Weights of a small transformer language model.
Architecture: rotary positions, no biases in attention or MLP, untied embeddings, normalized queries and keys, capped logits.
MLP neurons of a small language model. Each row is named by its layer, matrix (up: input weights) and neuron, and shows model dimensions 32-223. Each number is 128 + 24 x the weight over its row's rms, rounded and kept within 0 to 255. Numbers have three digits each.
After each neuron's rows, "fires on" lists the tokens most often at its 100 highest values on Wikipedia text that the model never trained on.

L7.up804:120124114089105156151145182114131153154151175150119095106090151093149150153106107111139118135115127181129115145121144103110125145103127141130090118153138119126127181127058131142170159128196142143092132130142135133103112124110113105139119140152138164118130130097092111127140106139160116124120155087099154119152135088115092095166112090159144119153150144118127117146138092137193142123135135088148148120146091145131145096106134096112119150117125133156138134121101172110136068143114169121149091120164129169167116162120141142158124134117140134127142102144096156141132087074107147170
fires on: "s", "S"

L10.up1320:153174152121128116116119098098149190116139159124058102148142121116152106139169135150137128141091079088128143079124104123104139053168118146140179133102110134119096109096126141112119135124090177157137135108101160098123153129132151137127088142157111111123159151137119155113149138135160160144133126165108116117152131150147147133156151075122118116115129077143138172113136151125108077149137145130132110144153144105120114108145129121108161117108094158113142104118109127105136121130174065110125215141107136153137113166133113105139136128139160167131152164150128133116111130143129120141
fires on: "N", "n", "P", "p", "F", "| "

L7.up863:122131132116078149071073165117116131154135127130148118132143155128162139124130075076088091131120158181148106131137130126159112116099134124107108255125149155137110112166064102099109107152114169114148117145129110129163127095136173144132147072088136150140157137118131114115089138156108067110072106092105127145115120141139140155107181126148132120088130129158141156133161118097148125075154093094122086128078146131093132160134120126126143117107141124156187114127146147081125156158107139138092142129095116129115122158147115092100159097149125152143108158154114091173147093119121136121
fires on: "on ", "On ", ", ", "of "

L10.up598:137115143118125151198110113102106105101109153126118107133144121117109121146119145141126148139141109129151162138164144157085150140102135109148102102163075096133116117151121148180153118064125163109131126124118087159160119154133147116114137166126105113132102126137159144120125161110124147142150124121123153116114088131146124129128132130095139085148119136158149147176139088148100154094124124099113135121112146115160125147141111113111088079127094103110161127131143120124138127129101161151075124119155134165108123102130140128179107145151155103124160160108121164089127147082128126150
fires on: "\"", ", ", "| ", "). ", "song "

L7.up927:117101132129126137171098144129154145136127114134088122118119101099114154133099130157122127120126106115117134120151098139157144132102111131147162186141116123121137148141157127146099155095111107161130129141097098109123129100122123134106101119139124110083108116113103164170153122108107097100076127177121115116132135101105117086137133143167139122094117121130118130139136120132119106117107095122131100137080103150119135145164136103140127085129147091137124160134133121122150144123130130183097117121120134138156151157120131134116129114145139142113133142131167173145142129142144166113
fires on: "(", "|", "for ", "\"", "| ", ", "

L10.up2192:130100161140138124110103105139121091158131090158104133113113145069086133129100089139120114142175128124167120094131162127108174172166162124137128134097124086109104117149092106134137087138095107150146075133097125118132147140137141126147146142150116143134142138132121128147106125148105132108113118157091111139103113121116070144088142107170153109144103150158155163143111152114147109080153156134136113123212160117078137094117128110117135147122149146139058105115163102104133096083106132098103123143124098118141101126121149108126110143161099122172156187143114105106113135133138124143
fires on: "| ", "– ", ": ", ", "

L10.up1554:122146088129128154132144126131176136140159144133084111116108114133144137104141103142110108114119121122113122152171165150113142145146125113122119131113139139143129176106128099137163138123121112099062137142138151152170144150122129152139082132144143122153111135120106164117144166096124171167127145123111175134114109107147093107140139107132093134143125142112143126123169097135184123111191153150098128061134147127108123162137172116152112118150120142146100159124163133098099132079129132124145142125105137132171161176131157117145155146132124099129082097161134135097159124079086155152
fires on: "K", "A", "F", "B", "S"

L10.up1098:112128167071072131131145152129107129127152156098130136096125057116129117124143169122106167153119145139129170126111128128127144089171130135140154132144090150148163114120124121136117161139167131147126113159090120123126122145117120145138150132116167147115162099124118132119109116128155148195157176124115116128091111157107098098121111119132142159106134148134117084094108157169120074098114163147132143124155107104125121121123126112130101079126154157086112158126142152111120099091135161151132167128160105142141109106142149139111109151107116175194129094166133109109104099132139185134
fires on: "re", "s", "S", "t", "h"

L10.up2141:140103146127097161103097079114103121132164095166135121117113120143090091148128125136153134143148135123138112139116142131098141140156139135171144116131160093116176116123101148122112132132134159126090130139128126102131105182131137128103208136143143102123144075159158145151185129117099109156100164180152141138132145094116125097125116141171139100113100100153127137101066116139167158123123153149103133138155101129108138103105153141116110169152091124088139169101129122164145122127147102132087127122134134106166107126180156083095158130132155164117138184124148124121126134138135131077
fires on: "in ", "of ", "the ", "In ", "for "

L10.up775:090150147179091104143130146120132136155112139102135131127083149135085104127113125151139137153143158125130128155138120128141145120169165109127092135155171138165153139124094129099122137148120095098141090124153136136119143169122086146099132111150125125107127143121048098122095125130177111094166135143150141144147133125146066089099133102136117088136165124126106120091105109131112158095118116161136114106132128106161177128133118111153140115088120110166129148175120125101149120160142164108101168117159128131139130136135136129126138127108168137136125135136143125132148033104128105124
fires on: "R", "194", "m", "N", "S"

L7.up646:149102151121122133112136157150137175105122122119138105117106104125061116121147137146141122126134150120122178159185177108107124127173148104119078115091121099101142106109063108106125097134109142174147151106105116152050126121122088138147115164144158179166147122125170132127134104121156139099150171093114101117146135121111127102114097108162149146118119109102155149123137163094117186117163185070118104134112093129108181157149186116134157126121128104125200110115111099153145095121150130127119164082117101124142134188129107137105150096136131146124096121091126131115138097135109140121
fires on: "by ", "of ", "a ", "with ", "where ", "for "

L10.up1964:169202140139110098142149114107078125202118117135082114154153117116178149122105093118121118122147072156119148157166130131133148134135128122164140151119126108137095142095120117098064146136107158153133102106111111141119131131072126097159148108135099097115114133123129145145159145163152140146119135141145181170161140145128157162116123126136135115149146143192116099133115143128152140124151176124139141113135147100102093132122153166115138137104143104127116110117148145132107125057159175139128120118172118160171137164109135106109136159142111098091097104140152114159116116121144148093
fires on: "D", "J", "Sh", "sh", "K", "V"

L7.up1083:146122152145136084179129149124139153103110111111073141109148113127127113112175115134140100116127122123122129087134144123086096175144143134119170118174125118114183124114145120125137142120114166151104150141169134144103069156102107127129126128124122119141136086117102120131123135178178132102128168148124113143124125172102126087144120162095076114106148120125141147142109162143123138144158114134166114140211123101114130119124114162181146103130138111177145091127147120134157047136154133099128120155146133141143137146119122101109109146154121131149106137123188135136154140089143089111
fires on: ", ", "("

L7.up467:141167156154118148143114095124129126134113146080136110117174125127087194126103112093149139138104122142145112083184150102131139146129151145138124162098122142137130161094117085148124122128126129175137139128114150153155103082065139136166177119112123109078130157123145133147117126128155130141129081132099117122149120111161115098132131165140111159088113126173122108102122119112151117130122120111116138108213131109117124093149122109114139153126105124160112156119128103108109136171134114117166131156145108110137134119133149092135088094120107169139141122131126122151132085081113112119
fires on: "the ", "The ", ": ", "these ", "two ", "==="

L7.up28:116137098130119106168169153136134150155129111115015103143120133119162131126085135058165159126119102187117131127145125144139119125091143159131154107149129110134145130110146122076091118133132142173104097097084133125131106113063123099152150132084128138113119112130135127110138136106157145093154117144138093110141127126146097154106114137157100101166122133169154128144105134105134108128124122147128135100127067132196091144084114144113082161118152146132129172111095121131145151167155126179145115132120117129116130142170137142132138124131114113102177153125148123103135123090149083083
fires on: "in ", "the ", "rac"

L10.up181:186115153149111149177145142101116135139131160144122164112148108166128109118140130141157154132123128149132114091169134122129123095079125125129127147144138119169125137110084182152142169124128136127121126118129149132165141145166137146097116116128142159101107101144131123103116149127140099118158150123133154146103197120152149138116118142158119115155109132134133119082123175125156103103167138121143138098133123135101162143120090114091142104123092094136180152142151142087134111101178155101125127139144158111172175111139120121158091096132141148091122154155123108135140108115094152138
fires on: "S", "N", "B", "P"

L7.up2070:096128112149083117174105149115170110145153124109079129116095115141137100121125096149135119131087077133117164125182105132145176078105089110138134122094121106117097121119102110080115147103130143114120121098105134146100128130125133148120079124136138095066105144144181126178133120152123136101124088151151152115163113104118128141135121117157156141119126128126092164155133142126110171172167130138160168130129129149142139117122136153112140080099117125097149154111094117087127129144137114090125120102147125107095136117099127151110072148113100101120083141131169096104138085110108143100
fires on: "|"

L7.up741:185116101142158130126160125127124140097085148122150106129138095160141114156089145136155126134126126153121110130120059117116093122127137137120082150119098119098166112158125129126155176162148099125109126131159137167134141085154140127120143095136096105110169159116128145156118153109140070144120083110105115135091119131090131138115104085098108106129129148133127106095132119152110080117153051128141155138118109163108109075143120151110083138164104119121111115118134114123148134114107109136091094116095154117164103097117082138092146122130145149097133146151103144127090091144129117132
fires on: "for ", "number ", "from "

L10.up2281:125112132113128099135146146107075111131133159188098129157112136125139150143094108131149184132118118158110135102095132160121139095102125126147141177126123131107126128121100159178180132152164142182155092110110125148142122117162114177120135175132096161112158120128102167100143145141144142132149164151108172112164171118113093071111136082176060161133145132133158126135122126114185107131159148118157114134133101108128100172103120121134127140132136126129130136181115172139112079110139192121094108113135127128164130085113127149166100110118168126124110125178173165111119111114126103127
fires on: "p", "P", "V", "s", "f", "C"

L10.up284:166127109120120129152131166097136128127121112107112088164125145111152167127078144119124144142124099078129130144108147157143121153119138131182154129136158134152168176115133115108102185131133125107140137102128137119130133157113129072171147107141146088115135093109154152132146138137149129149116156113147146169144156169136138183148116157110144151154120103133089127085126184099127138146112177128100140114121113120127156133123110141167111104067126097118123152147130115138117133148135130096110139137124154136143137137154162086148145138133127162085086171101156113136128006133140148129
fires on: "n", "D", "N"

L7.up761:080135159131136163102127108149132122131097146102115120123116089094209130153138103155102088118120165114128102096188103121127106121109131141130131175128132078125135126153119155136108150064119130124111138116094142144124112171099140183149149139126162106110113134105147119142089139162151124092097130117106146108120143111106091137107079152126158100126144140143134091129109116156117096088124137081164153128173116126123136117107124110165158140122161145153106124124114125152130093148104121126135120094123114100121149150144134110153113132087142082107128145146176162189139143107138118147
fires on: "; ", "| ", "); ", "\"; "

L7.up1438:113157105133132064113142122148140171100139119104097131170146125140130102139116127085085137113168111098143145076140124102088137145094112171133167143118167118142150093139150138119136139144105160103100112099109159179079068148090099157107115140084137147150132111112128118110140129120134109141129119145150142139119105138135116095155117125184116132132146135099125115082114125127136114066125151160151116147189182133089124141149084131127133135115109111109112095110092118123173107131108146114131140171129112133189138159071119104094194133159103096118113198089174136106114121136111116119
fires on: "to ", "on ", "into ", "of ", "in ", "with "

L7.up1661:118110137128125161139095094119128113128125125108120120116111122126085104106144146085098111157120146125096119115094153070125121099157136120150108122120218158146188129142133129150160096141140167144095149168139141087158097148146144154150181100186121126173123101110105140155174108125140130102125176135132134110113144119175114139127170143116122157126156130159118130140128128178112101158157132070156155150115082117107145125117144149118087127139105112156156169124124166132139094117125186106101099133154121126131174134166138126127120155129123144127151109086131157158141132130157145129
fires on: "and ", ", ", "& ", "ated ", "ed "

L7.up1997:135117092131117125129090093115103055141115101135128129123101157129141177156106142119134156137131168126074116110149137133116109131118117130113113131102107149106098184126117104202100156149098124135116086104112141185112101131162136160118124111160123079157120113150139124167140110079131087106141132104102143103177107126120219134137157091145117144120141127151096143124111117154129118142141152134120129136170150172075154146164120102134097094136081097086146104098136114139135219131127113135158121112165148109132144118110146095104104136078123105114147156128101071069123130168112166103
fires on: "(", "| ", ".", "47"

L7.up10:115101151111116146141154099144109067134116161115139134102084155145103117144148090081094167145138129116142106122128125147102106133140126117141141173155093103153107150162099144134099100131094130155114129164111121153115092125105131082150131095041144144139138125121152116158139156075111141173108152148120137136112125124133113126130133154131161128117142114136119116135104130147107127079157100110127149142188165099117119050139074119114125129151142097140128125103121132112126124109162192130135105132139078104149161113099149125122118059129125150101110156123089113103125117082151102110
fires on: "for ", ": ", "as ", "the ", ", ", "| "

L10.up1529:136102173112079155107118073120103133090111209074136187088157139111161123107134132144109114127114122144128132096178100153115109134127124095144161083156101108140120133092108129117106177097129107129154125109122157109168131142117118142141126121157144098109126122110114105131129130121114164121171118122148119121086137125131129106123162092124124085130120149083162109103138103081130089121103165137148114164135100105133156137136131127148136079075104173157122103138112121119145138124141130133104128134110164142154144109112118133170099128123130150123096129112120095123111112097133113041
fires on: "F", "f", "k", "h"

L7.up469:131100131130168139142124151102104107106125145115111130148128138149163119101079134122147166131138129111120123149110118129094114119163144162123093165108116154087124131125130117139109113155135118108147173123124131117098173114111131151107129145127113114120121104179141148120115205123125117141118152111116100123134106094134093128112121107209071107166159139123109110090139114157116106146151104099128138148083136139147130130111118102105122155139152113129138101127115136151133055172095141101135104104128139149131165131163138157137115134159131146135160134110121140120115122127168156094
fires on: "| ", "of ", "\n", "for ", ", ", "the "

L10.up516:161095104122147123184151155145146103130115140149107150127118111147064138138076107154145122146138143137076169124131117108101139166118143132129122106127099127107172119094115083124112120158177087088088100174147094143127101116129115169153134103132151116174108107120116115129146118119131129100092101107102153135140139157111163135186170119124108101113106122128098145112087124108125169075127147112099116155122138136133104112148157080166145153126132100116119168158118194149128132096119158093103128113176119125125141168166135119124157139125134155134122154136099101125150169127110105141
fires on: ". ", "\n\n", ", ", "2 ", "). "

L7.up1780:164137160139145123089153111120146150140154162130128083111141152106108126156122137142129164116143104111163121143154168139096143101127142094135144174130151127110140139096141106117150163130131110132102134130147162105118164152125130087143114119173091130124125110143154151152144181113106071117116161099141145129111118129136088148125127106129152172129093128122136125148110152123151136137125147125147121147149157131080152091093123170159115120123070130154132159089144135119116147102108123188108114174140134113094135115128138139115136114118122146118162136116154125123128141118139136146
fires on: "the ", "/ ", "^{", "in ", "} ", "s "

L10.up1226:160137148111100117140127175172097128145098133107136142130112123154088096092091144140122131158107111172147115117141138108161092099067128113122118137086128128158101132139141105139100151135152098144116119124159179150107115155098127080132136164130108151153104152092127122092116105139128169140132120111097112159134136075104160089152180104108163130155085138120135103127119137130131146112177144155118117086111163121102102144119103170150137077126152132122126148139117154074113137109108124141116113138117123088141127114163084121119102111164107150142095069132102132091143126104113128117
fires on: "F", "f", "8"

L7.up991:123094155121142161150090145140098118120121148154087155141081092124098123155112112143121128107127150115116130125149137130115119099143171124110119124118112116105112133110115111159108111148105104136146102132159116152131100161149127152121098101130083143122100137119075102090139118110077117130165156065098144130132168132119092142086151118137182136172151092113120137103134112105151142066135116104124120121111110136092153129138101136135118151118136136139133119118119120140169086146120093177126168153137136136134184129109129155124107107130121122108136122132112155143087114135132198113
fires on: "by ", "as ", "for ", "on ", "in "

L7.up856:116156137095105117134122142134121133107160167125104130119139141130184108100165110108141157112117117122113097127123120118191123157122118154107148100122110143129137134093109140097087137137089176147102115104111122173106147094145154099105088137131094140108145157098108156148126124125161093108149159101109110156150119114124111123128116128213106171138169175136086106110095075081161164152094154138107148146141117151137076094114087099125114125110142130124109141120103129113159130133103149154154208145123112166126173126130115131128140145146098103132142142104143169093156148143131146141
fires on: "the ", "to ", "in ", "on "

L10.up1726:128141153152145094118119134153106150134136133133122136098046152134109112097140058130140145104178137110119106112122120111109113101128127089104131152181134083145112156094128134134082158143087129137111059134168131138129092098102139135126127103135139166122154144111104147113152121133119130109119116140110096122128136154130121145110132165082158136075111150101110140139090152122134160087121128082099137116109128123101145141135139156115104112144087156129112148127139178146119109133170128170135114122106132151112125114154122098126153072120156138129107087135132145091108121107134107099
fires on: "in ", "| ", "and ", "of ", "In ", ", "

L7.up323:130121142116120089153149118136114128118126152124092085137084118129130129120098099120097121146124125113098107164185162141139165127119066101127107127095093124149133156108119126122097109136134122147146128111120122176099154203114104086101114120095110122091135148175156107184110102164128138128147150089103117095125148146146140161160126119146110115125149097153132150124102161106194138150105137123123123143113117139088114127191122139124114127090126102123133110151148138123126118112118171162114099141147165130146116134123143112106183116126101084108078130150129143111145144131155145129
fires on: "from ", "of ", "in ", "to ", "found ", "resid"

L7.up1684:108104128116117110073145196110164151125156125143101096083155146159133107112116143096121123153111147147130108129123129121149145068129114151144140168158133151114149123102127147145092117158115117144113146154110124103144121109110104117141124174148116172134107168127134108129132090126127131121132172115133137128125115116131125094091172155148122128131117097128132150168129130150183153146125147117126112141152113132155150122110126104094065130131118166134176174147112198170152122155134169110128115125089116091141132146155146130137111126139150129110120110144130153123131121114088151134
fires on: "s", "South ", "North ", "en"

L10.up605:139147118118130118098079160128084111111080126136105125082065128111088149123066157089114124133103090139140158137137092088110086166169141134138168102130154144122108138138193166141094142114112098116105153129145103137173105132140133154109143148137110085141119088130141145189106107120164107136136128161117139102127166130106142120132146140101146131126105126131116120113151183150187147159113146126117096092125124089124143105113141170142118125071143125133133163169155138115126118135082109141123127116094097141154113183086180109125146160133107122163120156112123119133147072119119114126
fires on: "d", "Her", "Ger", "k", "Cur", "D"

L7.up2183:142106160090159116105158162163161130109139137110118137104108121128162120133113129105126099168107105143115148126119143136111093139152150185149155099156130111145131146067119102149112163146139113107123117142112121133131104119174106119128115149094123122108161132144107156116098133152118098092174140080112137118173151147140100143191148157134141156146116172107171113122151126157136148110104135106167116127112133131101162169128117096107131110125121136083132150173162156088092139113143114129121161118118114107176151128154175145140121113103170151114124141149109079134131092131115159144
fires on: "S"

L10.up563:101130140161073094127109139113122159176141092104131145113144140124156125145076132155108130093128117139122135139119174093108150079119110120087109107111168123111110141121124124152166123163172159119138107137133112106153160150125088108149139163135121149116095129114129079201098066189133128117107154083112107132131151126111108135157156139127146099135129110120129116161094167151155139038139125151113189096130135124146090132146132089109121122142117140113067161157124149126128100086149124110164130142112135096108132123188096130101091140142137159156109135109146126148122104163121123173
fires on: "dis", "Mir", "Le", "Dis", "es"

L7.up1904:145107141148148098123139175113134126139135159139145127098139120147153136154101088154114117084133153152125130098127164119157148089159170159121127117154151154165082171120089101120130172132091170121104122128152095155155112174156087115123129100183111145100136098162049129126108127123140147140190132084143162092190161173104115137208131117151090167120156156127142129110130102160134139137157120091165140131134113135155138049156150138115156155124158127132100189164111114118130135167109106142129112150118124127155117112132144120119169138112135080130088122160124145150138119151114173119
fires on: "S", "a"

L10.up83:132128109125090166110064134138078092096128162109123121125117168173132139098104136141178077163139161120097097101126108089153140142135133110140155123114114092120095111100112130128098155155145116107152158132135110165038130125147123136132138131092119163136163095102103099118148118113131132137151129093125123151156126116155106060099158116138129120123143074119149103123140130117151146110135121123112137169151115098098138109178101116108150095094167203161139124171126171140143074155077115128125099155133132123172140117132116129115081108141112160165106100115130131098165155142108111122
fires on: "f", "s", "F", "her", "hib"

L7.up1352:158097095130142140155092113129156086093082127145127170082116090090146094133103118141104121086137130142120148127125124094138124141103154150142140096133120151120104129114100136133132109135131113154101112131142101165083129110126134116125152149146133107093120159142165117139081131172153121117124155124122114103102132154130119090116091138102091106161121143110156110136139072121111112097125132104135147091151149104139114173126097119151076108150152173150129137146157114144137088138111108184137112111122148104118119142162141140125134147077157143138078147150127149143121157121122133162
fires on: "| ", ") ", "; ", ", ", "1 ", "to "

L7.up1242:110130122074143134088109155139095090144170113123076137161113123173111098103104126106141140152154135166144124102106140115135120129108129136120140160210160107158105154126147138113109138157167126123135104111114090120090123133085135136126118135125123125154114091121123128154167158143149075116120160134126092144131152176132157124109130103136123109120144135159080135145127128101121123120127144125139112147121132120091084122194108087147154097168134121157154093152153135123145126115104092178111084120128141105198185117128133121143152119147132150101127114106153133110156135164120103163
fires on: ", ", "(", "s"

L10.up2197:094145099164152098103126131126153097128138113099156113126117089154127126129130133111155175103161113106160128134142168129131124152118134122128151122126191094104156124145158133120107152146100128126120148118115124144096142146117133134131096159106157113186153139144153128144143142181127156171127135119106157149099117148119125076112124114116081176116086093149110124164175124157131129116125145161144097065134141163104139070108114205132089118105093087143120134101150159115112152135118149137136160156134119094164123130125118133120173121103146164123103128138161145147131158124090107134
fires on: "to ", ", ", "and "

L10.up432:136139133091085138092141143144134157130112144106116097155065156117141140055121121111146113138118093104150190117143107150134095116126115105143189119138124073087161151101146150138132169121117077125118099154140141109153110158114130134093142118132087162128105139125060153208091107126149152117148149144116137127126134127118112104141179183180143151133114082176144117128127165131153116120138133104137132158132107121093122152116119108104113123145108166128134111125059119130129108112122136163116193127110128132158122102127136166153128145099143161117099109149127113151121091092120129149
fires on: "S", "W", "K", "F", "D", "H"

L7.up412:102134136131163133142121128123111134081120131132127115137136138137129101146117121166102127136143134149142137166117061107157085136098120093139100159146088168118208100135122136136124155131134123137149120139128121135098073097106142107112139124156143146092168124114103102138121093133149149103106138129061070159122101135109150142120158164129105102143136168129135172165145100141127099116098109121157124146145161111102131102101111116129096073163129100158154079102134119132130096143141117174094086133171142100134122145105135150127108108151143135148149123146147158176115131090126156138
fires on: "from ", "From ", ", "

L7.up578:200115152128150152205115116121159144123138144121122119131128134114070140156149153128125128128122136167126127129141126126143130137123149143143107134128142135109153160118079136112141120104123147152129121098102159110158125176133175159127102121142167128124148145121141136117144136129121152121145156131099111149107138139122162145125140126104176138126135113182104145092136104117143135165163123115140161102134136157115148119158124101104105130120136116128143117116156141166143124123114169133125132089159138077109168104128144121087079040182174126115148103143101112154161160094111096098
fires on: "and ", ", ", "os", "with "

L10.up1477:109089139142106100113158168122138179157186145098095110135096130131140111164132126130087113209150053141128128123140168074104128129134119116111152139132125126136124184095108106160109135140118136161139155157147108118104158086094138087157110147133144173126075139137127135117157132150129117129103152123113087130127142127147090095175120113126146124118152118154137088129138125211135142121163126134146137140105154113104137142151124104105161099146132110139128116141079164146093070169141100124124146135154109128147136146111110116157113104128164129119135140094145140122135170140112132144
fires on: "T", "t", "S", "C"

L7.up1306:126106116116132136157112155147112138101133091124077104149132138094168119118129100136135154150145151104107147162159092139132163162167100094145094147105087131119131139157143128102127142113079105090144120152163128135116150092158098161150127141150132120130148113122140120194148132118093104131117137100106143110127134134101168166128142107118130172138122156161153148131136122141125129153128089132136148123165145131092111132188126151131131136120105155182119120100155144092138104116116151106141142132116156103150107080123089127134136067129099126110141127135075104125141141135124167099
fires on: "of ", "from ", "(", "for "

L7.up1365:120109078147118148096092118103111091102129119176140145135066142122141126115120141088120141116125100116145136110133099074104155112149136104149110167122160097091097149136108107122113127145122136129150106121106123150097115170101163109116137108076137121142133125128126133090110120156141144157132104116072146123125120119152162101133082123139130098157115104092095113106129150125134134130132111127137102122117090180142120093113102111100094163102156118165162092157155192103128134153155098149132138098137080117155137111126139088082122154138155150137136112138096114139088116120114137143
fires on: "–", "– ", "and ", "to ", "| ", ", "

L10.up41:160137184136164114120138143123158106146142133091097141126159102131125130136117129090121116154119138116145118137143097092113097145066121130085148141139174138131157126117135107114122153122165129123077133143129129125086117127128142168158137161089145099187129107134133066119112162150099111138151147133092137133153148143170108129087136112136143121129130138142136132132106102077133116097142139122152119087149106124082126125103082114145165110148087119169100114125151092108152146137096174126114097127141162118143123165117117130117138120132138149132115149152098162117116162126150106163
fires on: ", ", "| "

L7.up617:136134157148156078130168101117110124118112129098104149144131095157158155153116164110169122151182114108128113109100121112138096131110133154113161142161107125129156131119142149101112126116164123126150152145086167179099123108121109139116111098106125113141113088126119155130143154139127125114101159139099131155123141140129155134107126125126146104119136147124158155154092143104124105125100149115151110167115144115099120174114109120188150129157130109164111113118159116121127098155141138139110111113117164135148203143096088122099142107115111176105075109118157152148183151115163073162
fires on: ", "

L7.up2251:135063142162149118101151146153117115090138123145135118170138117145142180125132106083160142094121111119138177092128131113120124056114119143152149141128138152169090115111119172085143162077146150115142099121107196119130133097097181093154115187125137137110140145106106140115134128161125149122127135144123094127136212124159138128122147162123169144148113128112141145156142113113098128092148140147178151135159107110150142146112107123097111131140117126138105141143122108132098153141131145156090127127119127112155121179128096165144094100140133093105128171133141077158104116127174113126
fires on: "| ", "and ", ", "

L10.up361:095088107156140159170112116095121142105116140086138160154101157099119127135102133118159152158128150152107160113083090144101113165138074134099138138167108095089130149163116125178133126139159123151110144144111122128129115122110134047140148148117140201103125117129064124098125110119152144139126153171129131124097099100102120129130132132118096137104118148115134148129104091122126057110108091122132149109148140119129090091101100126115080116161120119108144156124120129138157117140156130114153146111164123124173104090155109134126130108139134123112145186125137160168140152153153104116
fires on: "K", "| ", "k", "for ", ": "

L7.up536:118135106150161109094083101118159048098075133123128142100127131099138166116122141106128121154139109144139100118124104122106101122134123131129139137128190074139142146083132103120109138128155186151156152144160111141076158158160160129099127161109150136143153143115130138121095085145137085198139113149086155097143107140149175113158079152109139102152119128122105119145118160176137120119126145108140119169133129115133130120101076103091123168149109109163076110103145118130135141100151145177143153119148137154127133116124132107111150090134106120146164089099133120118124160117166130156
fires on: "and ", ", ", "), "

L7.up398:067124127144137126163121125142120113149113132101146104139161144142172112125136125147144112159160143111113149106157171123166146151134139157141102097115116109113189093115122118137113132113154096087146138154124116149135101152139133108130139123122124097124158146142161128160105122162153118177161152090128127116131100142174162152151134122108167153126128187130089146139137165116081132104116086124124129141165130110139133162140133101116156126122114101114162140140139121152128139107106111086145133108137180125118118142150152139118102066097131140119125147113118108096161138053114114111
fires on: ", ", "\"", "that ", ": ", "ed"

L7.up297:172154095128152088122144110132136108092150141106096095149116136157127103125114163077146148131103153176129123071119126134131130107164117176149104121102108147127137141131107122100139155114127126093127116145135131153160138120109127155121157123154116132157135115153087090144123133127127136103121124142135138108173125106098133105132125108095094125132119136126129114113139169173124145134083143139143139130088140165097159149099122082111088163144140113089148125119152125135117119132118109117117095144129103104131140096125150130126097121143132107146153173103085127132098142122094116154
fires on: "(", "| ", "its ", "of "

L7.up1394:104117124120125123122121157125104156104120123125101110106144138139127129090146159126146124127122159156113136052150101121090131130160138179145130160105133127143123137161114139129117103164149145113152123097081158132130107128128178110097117160131118125117087132123163144133093070088095139175119131161159110079142146116093160112086080143122101133094120100124111167143142130116078125161110145124109115117127082103087111113153090158097050152110114147162165162096138126183126119145096083146065121114154103130149104159108084137157116119156149126100124120100150115142173113100146155145
fires on: "| ", "and ", "ed", "ak", "aj"

L10.up688:164175129127117133162138106118094132128120112132119123126067083109137130116166083134138083113101163138165139081125112131142108074147109108125182135102148125104117107097116132101102130093124107139100096085185139139118085165171126126110141124156146109113100140123121133120108122136174110072111165107103147126135141122113145125113104111181162137123151094137150109122113096138137091149099131139125129077131120116138149163096096087140146145113124124121104130133137115114163155158137115116150158140124186159158093127126078172162141159109140123121121152113132105132138157153101143118
fires on: "p", "P", "his ", "been ", "at "

L7.up2290:109147140149095094085153159132106098121136105121131106133126093122146115134079101107157088100130093148125161086110090132155121136150140119117108174128132176121115123139132146105103149123131118130132113175168158120113118144137147184141130145189107127119117125108081175121135143117147097100127107151139110105114133114149075133106078129153112101101167090122104155151146085125161117087125083138131137119135152142167085138118121082124116099113165141140172123117115169126134090134129162143140097084103122123180105182154130120122133134126104157150136124113114120101110115135151156065
fires on: "on ", "-", "On ", "l"